Part of a small language model's weights.
Size: 11 layers, width 160, 5 heads of 32, vocabulary 8192.
Architecture: rotary positions, biases, untied embeddings.
MLP neurons of a small language model. Each row is named by its layer, matrix (gate and up: input weights; down: output weights) and neuron, and shows model dimensions 32-127. Each number is 128 + 24 x the weight over its row's rms, rounded and kept within 0 to 255. Numbers have three digits each. A neuron's up and down rows have the sign that makes its largest values positive.
Before each neuron's rows, "fires after" lists the tokens most often just before its 100 highest values on Wikipedia text that the model never trained on. A number after a token or word is its count.

fires after: " |" 63, "=" 15, " footballer" 4
L7.gate119:097127156158094135103140128161121148135099129093115171126134125106107082068071146113130120141149116155092129121147143116100116093089152135088156114104119182143141180122101105119118107138152143138101115113168099122123124129146144137136154150168154165120120114127139139140119113163123125120
L7.up119:102165105115110107118124159147132121104082161148134102137158157120151094137124126117129127058095098133146085155153094136146141105133165127119135132093142103150146154121101175166144105179157142110146117162148130075144119106083132141082139068166133133124122123113086115122158110142143085158
L7.down119:130139135162094140121143129124159116073155128147107131109110145133119135167160110172150122191138167131151116146177111089114115129138152125121127115122063126127124110084079124086097112154096144140100123122153092119082107136091116136120118129113158136110125162102163144097109084102155113097

fires after: " |" 32, "=" 18, "." 16, "\n\n" 13, "|" 8
L6.gate472:133100140164134114113126154160050104138170121138145141117075141128128136195094149137090085137118098118119124177132148132165138141136092137114087123165147109100121172114123139102153118144110128116141092135112150136139132124184138157112096162113165098121080123107116119091113107115102165091
L6.up472:164086129141121111130106105129128130189116132124126093196127070097094172130069127109150072120097109125131110125121104126058094106106101144126093099094127157140130110127118102132150119107139139171118126102151121137143151157119146161081139131177113104137154117139085110113119163117134115168
L6.down472:122121133139152172122134112075209147132138156123095078135130107155087129161099155117164135128097123137143138104122085145102139131110128109131156100078079154148146111152110129158121128141138130152126129124156094138103118117077138164097138099124074131100168103159107129124163140123143084150

fires after: "," 24, " (" 23, "." 19, "′" 9
L2.gate62:125116145149128141087122161095099143075144084103178127136144109126109169143125142138135131108115131115166157134107158132102147104161133076109084123132130129154131117124146109175157169167149109163175213112093131151131167142132136096130182186168140158093113140159099156136095145156105134136
L2.up62:107152178178110130154110087156146135146097109101133089167131121125122161135119124104125175123174137184097123147142118100139157129082101125121093129093107122182146099137166102118133100158098138115150136147144126122182161119146156146111143170122143180128101124146171086126118088157170160126
L2.down62:130084106086119124139145124103138135115140116185143131084119149145096144086086169167124111126095134077112082129127150136123126125172126071139143142166122118076124149169148126090136140121128133127112134102136131144116117105100117096132161115139150116185142157142171136137126165099096111125

fires after: "." 37, "\n\n" 16, "," 11, "\n" 5, " (" 4
L7.gate743:130147118133122136135121157124155097129153075114114183129160094106155158127136134108098103131119135129159124044090123127193122109137138154110138186180152103145167109134115150123173089125083096139138134121154149088127110138168145146132129116163139150088125111129102135121130144109104106150
L7.up743:166120145165145143132088132139131106134150097141138115118147123121138135142074128114072135136113154168166140132094132093181084124119141156144151190102145156115136137115152095099155112136114111143145141132104127120108139147126178106121130126142116109124137151165073150121143127141136111137
L7.down743:113115109148120105155130144150153135111128160126159098142162111177089095148066140176127117143146152104147118146116173121107088193122077127109136131107138148160130131108146143119120097101094137157086116128133138143130140158080148153136114099133129105124118178113127102109109063146158137123

fires after: "-" 40, " Sl" 8, " |" 6, " in" 6, " on" 5
L7.gate693:126144143109109184107154134124151148172099125171113131135135116125167112111130158108152140151126177093121121166116129148131176128110090106124096120102113107128129132142120146097077125137131139105120112114122159149088130152117127068155159083165146085147113140154163166123095166121089100158
L7.up693:132137116116119088121125125103145063111145096108129106132128131107068104153109111133129182128147121121102102137110146104127112167118109190139127155130134114114066140089187138114152178116175096112144122135083124116154102152132118105108127121151126147117189134120110159132127114151168109090
L7.down693:158142102144139103119100106095131155102150124112125125098119144086115165133162098173133130100096120137123100116132119130141105145123159114185170101137144166122101113084091131115125167131102085106134185126147104089115153131150147126148147150083108144149149151106123092158158128130152137071

fires after: " |" 38, " (" 17, ";" 4
L8.gate24:116109158145163149138101158135095125119082171116118143165104132136128136142117091104139124129123118138102115089146123128105147118105127157109131153121124127158154106138138141106150128116145171136112140159138103130152121129128103152118141129124161161132102067137138178056075105112113082070
L8.up24:127165156121106164180116092129098108132099116096119142168095138118152143125134117145116081108163140118148095140136169137143133116086135141141130131093141148086133173132121105137143111125097154164129111113104077136125146101136130132091124120176143155126170117168130111095097101193142086140
L8.down24:097151118094151134177130135138168110115134141142137074120160125121108105109127169191105191109146135134137121108156142164150165195149140109137109157120084126103122106132185109087092116145117118140119094129093128119113150119120142130087148141110118130134139113145130131120142125137159129149

fires after: " |" 22, ";" 15, " (" 9, "  " 9, " 0" 6
L6.gate86:129158152163156176156129184128121175117097128091108131139105139143127104144082133136139145156118122117123137152128123106117157137155147132138143171111143174130134092101059134113126190143108141156142156110109124152144174127124121132119153142119111121128116131126157152134139118106058122128
L6.up86:143137144128139072136101118152147118108143103106112125159119114144110146086074095173093125108157136125155117148106164126124148173149121130162108125101084180105155145122123142094126176145102118141157152146061117116126135107103157128123163135130088100144156124078135116070154141113091139162
L6.down86:129124137164102134106115142160170103116120094126139159073130147163148091096167155125129135116102132137108090116096136129176124121092123109118160171146105098116124091151150148151100104093140091122135098173121118074105137131159127168109148128142107139097147170103111148174078086114117167121

fires after: "-" 42, "=" 9, " place" 4
L6.gate766:121160209125151187153128140117148113127146136137080099119119147114116135091152115104113130107136090090123107123166089109075113130138108146103098106120081136137160163111122164152135129125102149094113119120136120156137118115150151116144105147133152153137158140143128158145130120116154124143
L6.up766:096116112146102120123144165145122104131152134124121149082130143169142132150155134152139106118129137151163105091112154155139066132127140120136134087150101133135140104059078150117114118120131128097116088177113128157132129136106075156134131135121154137125154121104147143098141154130186163147
L6.down766:145184119125156153119140122121115127123128104185107127159142146126151174110188108141110148151101145176112096143112105119136148100109120127180114124112172162138143120137130107111101123114131144149127124096114105118118091114123171115144065167102073135156137183105155173128138102159153138105